Weights of a small transformer language model.
Size: 12 layers, width 192, 3 heads of 64 (1 for keys and values), MLP 512 SwiGLU, vocabulary 2048.
Architecture: RMSNorm before each block, rotary positions.
MLP neurons of a small language model. Each row is named by its layer, matrix (gate and up: input weights) and neuron, and shows model dimensions 64-191. Each number is 128 + 32 x the weight over its row's rms, rounded and kept within 0 to 255. Numbers have three digits each. A neuron's up and down rows have the sign that makes its largest values positive.
Before each neuron's rows, "fires after" lists the tokens most often just before its 100 highest values on Wikipedia text that the model never trained on.

fires after: " in", " con", " the", " of", " In", " to"
L4.gate14:131128010174156131136181116122124142118074111141071139072121150062163109105135146118070149148091139123156155186173099129064122137093097068140143090112132142175138138134101137146147152119152089118153148120172171148143158155129135121080188157152168140137145090110119127201116180108109113158142116102137191127098158083121118172178092124125113064173109101116094125090119136124152160077151
L4.up14:138191137170112116191123138120121066118063099149168106117112101094133066100099117108132090155146127083117124145115114100078173111109098103084198117144145199161079140064109151113132092136113152103119163132199095157088168143134145157144143196206095137141131122126191099152115133081127103140120094176161137046160154137150110112125097104121121151120144124137083106151135126120134185117127

fires after: " the", " con", " an", " tr"
L3.gate156:137125126175121093156175129168090139163075143106100125069185095101149190053147092152133093144113100109101095158124155161144122093169111103121156139115208083146115142097057117178147140120124188150150138160155132122145103110072123154141150169144064116082156127108142140127091148149111193101130045162124124117156122112117160136115132144094122082177114154159132084147102155078180137119111
L3.up156:119152181133146104165170082123112157139139166115131167109157132153167118053132120065152138129135101158135160158112116156126144147130066104194121087179177109168115074141078194102102081103091113163123181079163154121114128113121187080119151119118173101075102105109110128161132091124091130175111082123179128077105161059105054139167074111112130116117114111110135139139081093090120146074123

fires after: "p", "P", "app", " imp", " se"
L3.gate272:134073105095112162172129140125155121174115100175085158054163159065166177110152121174179163160132122145129148137141136067125109150133108206162128134071138167158090082141152156112101115123141075136152100133163141147147105073141129133122155139142118099061174113064069087122117066140135172150142109105116111116138101090164120109133140130097120189073120099169135160126154135182091170141144
L3.up272:128252142137112130151153149147166101141132089139131114071136174085132123142134107166144037100169144219138119131136131165157149147122211143095132087138163145095187070092140090178141131144137093101151185119100103164127091129135167121109122193076163131117101135105140149079129079140124117167155113084150149186104113129172104170151122134078130134152142152102116188130141148117129184075140

fires after: "s", " S", " T", " M", "S"
L5.gate297:130123114143110086163126118136218155042170140116130158164141077188207189143154122152120089052118121100126126118120160130158100096130155128093133136134132176101119125157116168138071105050146144120151166165118093132119153145090107135156155177125106133159134196128149105115125154164135152123163117125162094138148122152174134089156167179119184091143136071143062146115179138198140101107119
L5.up297:126123099166084137166110127092096118107096152154078163142169093139128124117136149087124128124120106115111155166131078122121126149156182112101080102097189039141096120122129087172126132110108159109132117151176139077152171134073144171164075199048104136175202176138095146211113166137114131156186163073087179169111107100109119060121094109113151147131105145085138157132084143099114138079166

fires after: " S", "S", "s", " G", " K", " "
L5.gate22:140135135151144141098099131094176145154132079119099091141136117143108129121083135126087081159086135112149149164067142134147124081147133155158123140088064130099137135160086119133106126115098110098139134144114188123163119124147134095149112157076088130082139086140111079153141105104103175094184091109131194141107176089113145148131113094176116126082126117137169111166174108102123138105053
L5.up22:134159145155129143076146160101130129111091166094131165166136139151083130156128077182125079066110185093180118125081098127070114181180110145187135174120072161099102133113174153104139155155118152153055123129140098115124099183135110156098156135157155151119121089144146120143090192156057166162166088107133185143125108100159138102106096146128138152107075174113137171157143083106172095170087

fires after: " I", " T", "I", "ga", "op", "ad"
L4.gate109:097136125171122095140093142099166118138152183101144148128160083097191142114097139114184110153180103146137093147141142098121128129140122079102139129174160127088106080144127100146096140122137120106176041113163155142123090085059180147147139153088103118111156150128060118076140127141181108096097141133109174136150084223125154097148189120100162076059141131105189108146116132114150141156137
L4.up109:145107115121150085066123103172139131145076202123154164132164122114136197112134152159185131123092101128054126140141111126110120207149126148083114102168110116122100141189144070077121109181103160178135111090152192102179144157151096130137208113140166088106156155132096147116146172055182082172135146124115080132130104127117139143153104146144090098124176103146161164139134092096190148163180

fires after: " la", "re", "s", "te", "o", "ta"
L3.gate228:164184140143112176109123116105092125136095110113140122125157148129105222092157142128088084143216117098159182187082120127153125105105145171155142136120142083148084107060105110119122167094089108119122118093083134051096126163151163162098132121147115108141158146130164114093124145149088176127155108185118153131157134068110159130097155130126147158142169130136130104144136147069154131113154
L3.up228:136070126099144073132119110085128155160131163110159117127093145158123137105097104102151102122074118144077133174151078154138091132102154110161064113148109110135139127211132107060170100134133073137119108146130047155160122136045099127113155151093111077132075113143115171145144142158098095113145171076133177135087138120092116107092192134069100160102160148048152163141137155134058107095104

fires after: "re", " Le", "ta", "le"
L3.gate117:165172125148121157151101127115168107174076139158151142159087063081095153135184127083115117123154070117135172140136153143184156159097165175116124124133114119157097188136127053100142113112163139132129183115011149136150164140082190115108164062114112096187150133142114114137144122140146152119177132151092135148135126116070146163114158174095143068128151122072096151095196122155158109110136
L3.up117:095161157124182121149075080128117114143138079117129124179107136164132152099122069145143167109182136118051096173158112172098159123099154089147140193050125117135114137167151117086105067095114122179122089158150168083146175109132086096136160100138096078180117163153094126117125082226093147126089073144122146173111134074111125109136177150109163045124157159156122136086131147166141125164152

fires after: "ed", "c", "red", "it", "s", "ce"
L5.gate182:123178101140155111157180142132153103125109108139113135119135111160143106105149140152097096195167097138174139102109149153163171103065168094186100125099095140165120094133093086137163101096130166172096136121106098137208122158138110115136177145167131094097147168100168112190110111109154169182131175081099117202162141140169159160123128064146083171150111100097070059142119142186128149154108
L5.up182:141164183123165161165151118068114149156142090135049155152152126156109091118169147159146058116119166114169160115124145154133153136167181158186098146150127069118140106165149149060169090150107135153137147145116130147096161101173079115121149170101094101124098162124144139138172102088163167098141148146073073153120115106053171193136097117151091133051127116142133127144085142153156093169163

fires after: "it", "s", "us", " wh", "S", "as"
L3.gate363:081133144127094091149093163123105149111151096148098122151183101145158168149123149103089094207141144155136108129092107136194157075154131166120092108130101045107065111166084147158100130118091174134136148136158096122094132150145154164135123115124142117122118149147135118136152114131102180069117129107169147200142105130120147116173136133139162080149110116078150192160114159153118123133080
L3.up363:124147148213136127169126159138060136117039122146088194152128111144102094197063112122159168137110147090090146075146175098064087078158139108195112181144169109136067178130100160071123106147097119194118178164109120139085150070155102152155134130143157096115164142092112136086097185134133127164109142069082131105150191119081183103112131111150112163066187163147080166135099145101172144125120